Weights of a small transformer language model: RMSNorm before each block, 3477 steps.
MLP neurons of a small language model. Each row is named by its layer, matrix (down: output weights) and neuron, and shows model dimensions 373-436. Each number is 200 + 20 x the weight over its row's rms, rounded and kept within 0 to 999.
A block is one neuron, or neurons of one layer that tend to fire together. Before each block is what it responds to, as a language model described it from the Wikipedia text at the highest values.

Description: Infobox labels, possessive, word-pieces
L6.down709,189,210,222,218,210,194,194,231,198,222,233,224,149,202,136,182,180,218,210,204,235,200,188,208,180,191,192,203,234,177,202,205,202,190,196,193,204,214,183,238,192,219,215,206,190,223,177,202,196,217,192,202,177,154,199,211,230,202,239,182,176,198,219,177

Description: Abstract nouns, Dr fragments
L4.down210,170,211,195,221,194,174,219,165,214,224,223,206,175,200,224,182,191,219,206,207,207,237,195,190,216,193,235,204,225,202,188,195,205,227,240,179,198,195,224,202,175,223,218,172,189,230,131,168,186,192,230,171,201,178,221,180,220,210,200,218,229,216,217,208
L4.down432,187,188,185,205,210,227,217,181,219,223,174,165,191,196,193,205,219,226,189,199,172,210,191,156,188,217,210,196,219,200,203,222,182,192,168,203,212,203,229,205,221,203,256,197,191,177,219,138,206,194,208,208,179,180,207,235,216,207,179,208,170,221,185,191
L4.down793,216,230,195,210,205,185,163,185,210,175,179,213,185,179,233,188,210,203,202,195,219,216,175,204,210,194,209,200,217,221,194,219,203,166,204,229,209,183,207,214,210,186,201,191,185,183,218,174,194,200,182,217,257,187,210,184,223,194,191,199,204,214,190,211
L4.down1306,210,167,199,186,238,196,201,217,190,218,212,249,163,232,209,181,188,240,166,224,240,208,209,197,164,194,207,214,220,219,163,146,225,209,233,226,222,210,205,192,191,191,235,213,193,191,194,215,210,189,185,202,170,217,189,201,205,190,160,216,177,189,216,205
L4.down1637,230,199,211,184,197,170,181,250,205,240,200,188,237,189,223,205,220,218,226,215,222,170,208,237,211,211,208,222,188,197,232,218,173,186,209,160,199,213,241,208,170,177,211,223,197,199,195,194,254,203,201,201,197,201,178,230,193,202,226,178,189,191,173,207
L4.down1660,189,194,224,221,188,183,213,213,179,195,211,196,260,220,165,213,221,215,194,210,194,178,156,172,202,194,181,209,205,182,185,210,185,179,205,160,207,193,230,187,197,199,203,170,167,165,174,155,206,210,180,191,231,174,183,199,213,165,159,186,217,215,222,211
L4.down1821,203,186,192,210,182,212,253,164,225,203,222,185,155,209,255,193,214,191,185,193,205,223,215,191,208,183,198,177,237,201,213,217,187,213,210,195,220,229,183,207,182,173,185,204,204,238,176,228,184,209,189,206,202,185,177,195,206,191,201,217,218,176,197,183
L4.down1854,179,188,210,233,173,217,198,208,221,205,236,190,219,166,159,188,204,200,221,218,188,203,188,237,226,178,148,198,200,208,206,170,202,209,195,205,207,207,186,183,233,192,203,164,186,188,202,216,221,190,208,212,200,161,212,197,216,198,201,246,253,186,205,190

Description: "Born" infobox field
L4.down125,200,208,253,178,212,232,197,194,167,229,204,193,204,211,215,215,200,190,223,178,203,186,189,218,194,200,176,203,199,172,162,236,177,200,193,172,196,208,207,197,180,198,180,196,157,221,164,191,203,201,182,205,213,196,184,218,186,184,217,199,185,224,156,203
L4.down189,180,201,220,189,180,170,206,207,204,217,216,203,207,216,190,195,221,184,190,206,202,168,195,153,187,188,205,201,208,166,207,190,219,182,208,197,203,210,169,199,204,160,182,181,181,185,226,224,221,222,200,191,217,194,209,200,188,182,166,185,191,185,222,181
L4.down279,205,175,239,193,189,177,178,179,180,204,205,173,206,228,207,188,191,237,211,177,195,176,174,201,189,193,218,187,217,167,180,203,165,228,189,184,169,182,236,195,198,198,181,190,180,164,239,187,198,189,169,191,230,185,201,197,221,225,170,175,177,222,218,211
L4.down396,200,191,213,203,200,186,218,209,181,207,203,158,228,208,204,220,222,212,166,220,208,231,223,195,147,181,195,230,178,207,186,161,211,184,174,204,195,217,174,194,195,164,224,187,222,199,201,232,187,199,201,206,220,213,151,182,223,205,214,222,217,197,192,178
L4.down421,191,186,225,231,225,204,176,218,207,214,211,213,171,159,200,166,202,202,208,205,219,213,222,203,193,206,221,225,219,215,203,196,192,183,188,263,176,189,216,177,162,197,201,201,208,234,225,218,192,218,185,207,189,157,201,207,183,189,225,215,183,214,201,203
L4.down515,192,196,222,207,210,212,199,191,200,249,196,219,202,181,200,198,205,213,213,178,200,213,228,204,198,210,196,182,209,188,194,169,190,179,186,195,197,188,177,234,207,233,173,215,212,198,188,199,195,182,208,213,244,173,197,205,203,195,228,156,228,203,160,182
L4.down691,230,198,205,171,181,225,195,208,176,218,203,182,203,222,205,209,194,182,229,183,173,174,203,209,184,205,195,177,207,186,186,226,190,198,215,161,239,176,229,222,162,228,165,219,187,214,148,213,220,204,223,197,190,231,214,186,187,222,201,214,235,190,201,207
L4.down1390,215,211,236,192,169,193,187,209,225,206,186,196,182,209,170,182,216,172,202,196,194,207,208,213,156,219,218,229,185,207,186,175,214,181,193,234,181,195,165,243,214,166,178,185,203,229,199,194,213,202,206,216,193,209,199,223,189,217,192,182,215,205,175,187

Description: Abstract nouns after determiners
L6.down196,203,231,231,209,189,148,236,203,208,157,187,177,177,215,198,154,217,222,195,205,177,214,202,204,204,194,184,182,169,241,212,211,191,191,189,227,183,220,232,218,196,196,199,169,205,240,202,203,197,212,169,197,183,163,203,209,187,177,194,194,212,210,198,182

Description: Noun after "the"
L3.down412,191,165,188,192,216,248,201,182,193,221,207,236,153,204,203,221,213,208,175,176,176,228,176,195,200,208,200,213,217,169,150,214,201,184,200,199,189,241,219,243,193,248,206,170,211,200,176,173,187,204,212,174,210,190,213,155,201,181,227,205,200,211,201,166
L3.down476,245,172,208,213,191,205,218,177,223,219,200,195,228,209,218,194,199,212,175,206,234,233,195,202,225,191,200,198,188,233,212,208,221,231,179,175,215,214,197,228,223,189,207,188,187,181,213,187,176,200,231,221,183,178,225,241,194,167,174,199,222,187,196,203
L3.down602,169,230,189,183,209,200,191,191,187,227,232,219,183,226,201,211,214,176,172,177,179,152,187,172,186,176,219,211,182,211,185,199,196,203,199,195,199,195,235,216,199,195,216,186,215,189,183,182,175,220,198,203,222,177,225,192,172,224,178,216,211,213,165,190
L3.down822,200,202,182,199,195,251,233,178,189,198,234,202,235,233,201,208,196,240,153,201,226,205,196,219,149,183,202,193,208,254,193,192,169,191,202,171,244,218,186,248,198,225,193,183,204,178,217,168,215,193,212,199,188,179,211,157,212,247,223,227,211,198,229,159
L3.down888,213,191,199,195,204,184,222,189,215,229,250,182,228,185,194,196,170,195,204,221,179,203,186,186,168,180,174,248,211,180,185,190,183,195,193,198,190,226,210,220,185,175,210,202,187,213,193,205,218,229,227,187,209,224,192,212,212,176,220,203,183,189,200,223
L3.down973,168,221,193,207,211,158,199,195,230,189,221,210,225,233,219,185,197,182,206,203,238,227,192,161,189,183,182,209,192,211,238,187,196,207,198,214,212,191,228,203,180,199,208,169,203,187,206,173,180,190,189,220,231,186,216,185,207,210,226,227,204,209,205,194
L3.down1189,238,218,203,195,206,167,211,202,222,221,192,185,201,187,220,191,195,217,204,199,185,228,245,176,203,188,193,211,187,237,195,213,225,203,215,214,211,202,229,166,203,239,217,200,236,202,204,226,222,177,227,214,181,184,175,211,176,231,176,183,212,234,184,204
L3.down1913,188,195,186,207,261,179,219,205,248,192,219,196,168,200,182,199,218,211,204,202,239,211,173,192,162,248,167,201,257,202,216,174,163,212,192,197,181,209,185,198,176,175,212,168,192,211,202,199,196,184,203,186,213,217,201,186,195,234,207,204,223,212,225,204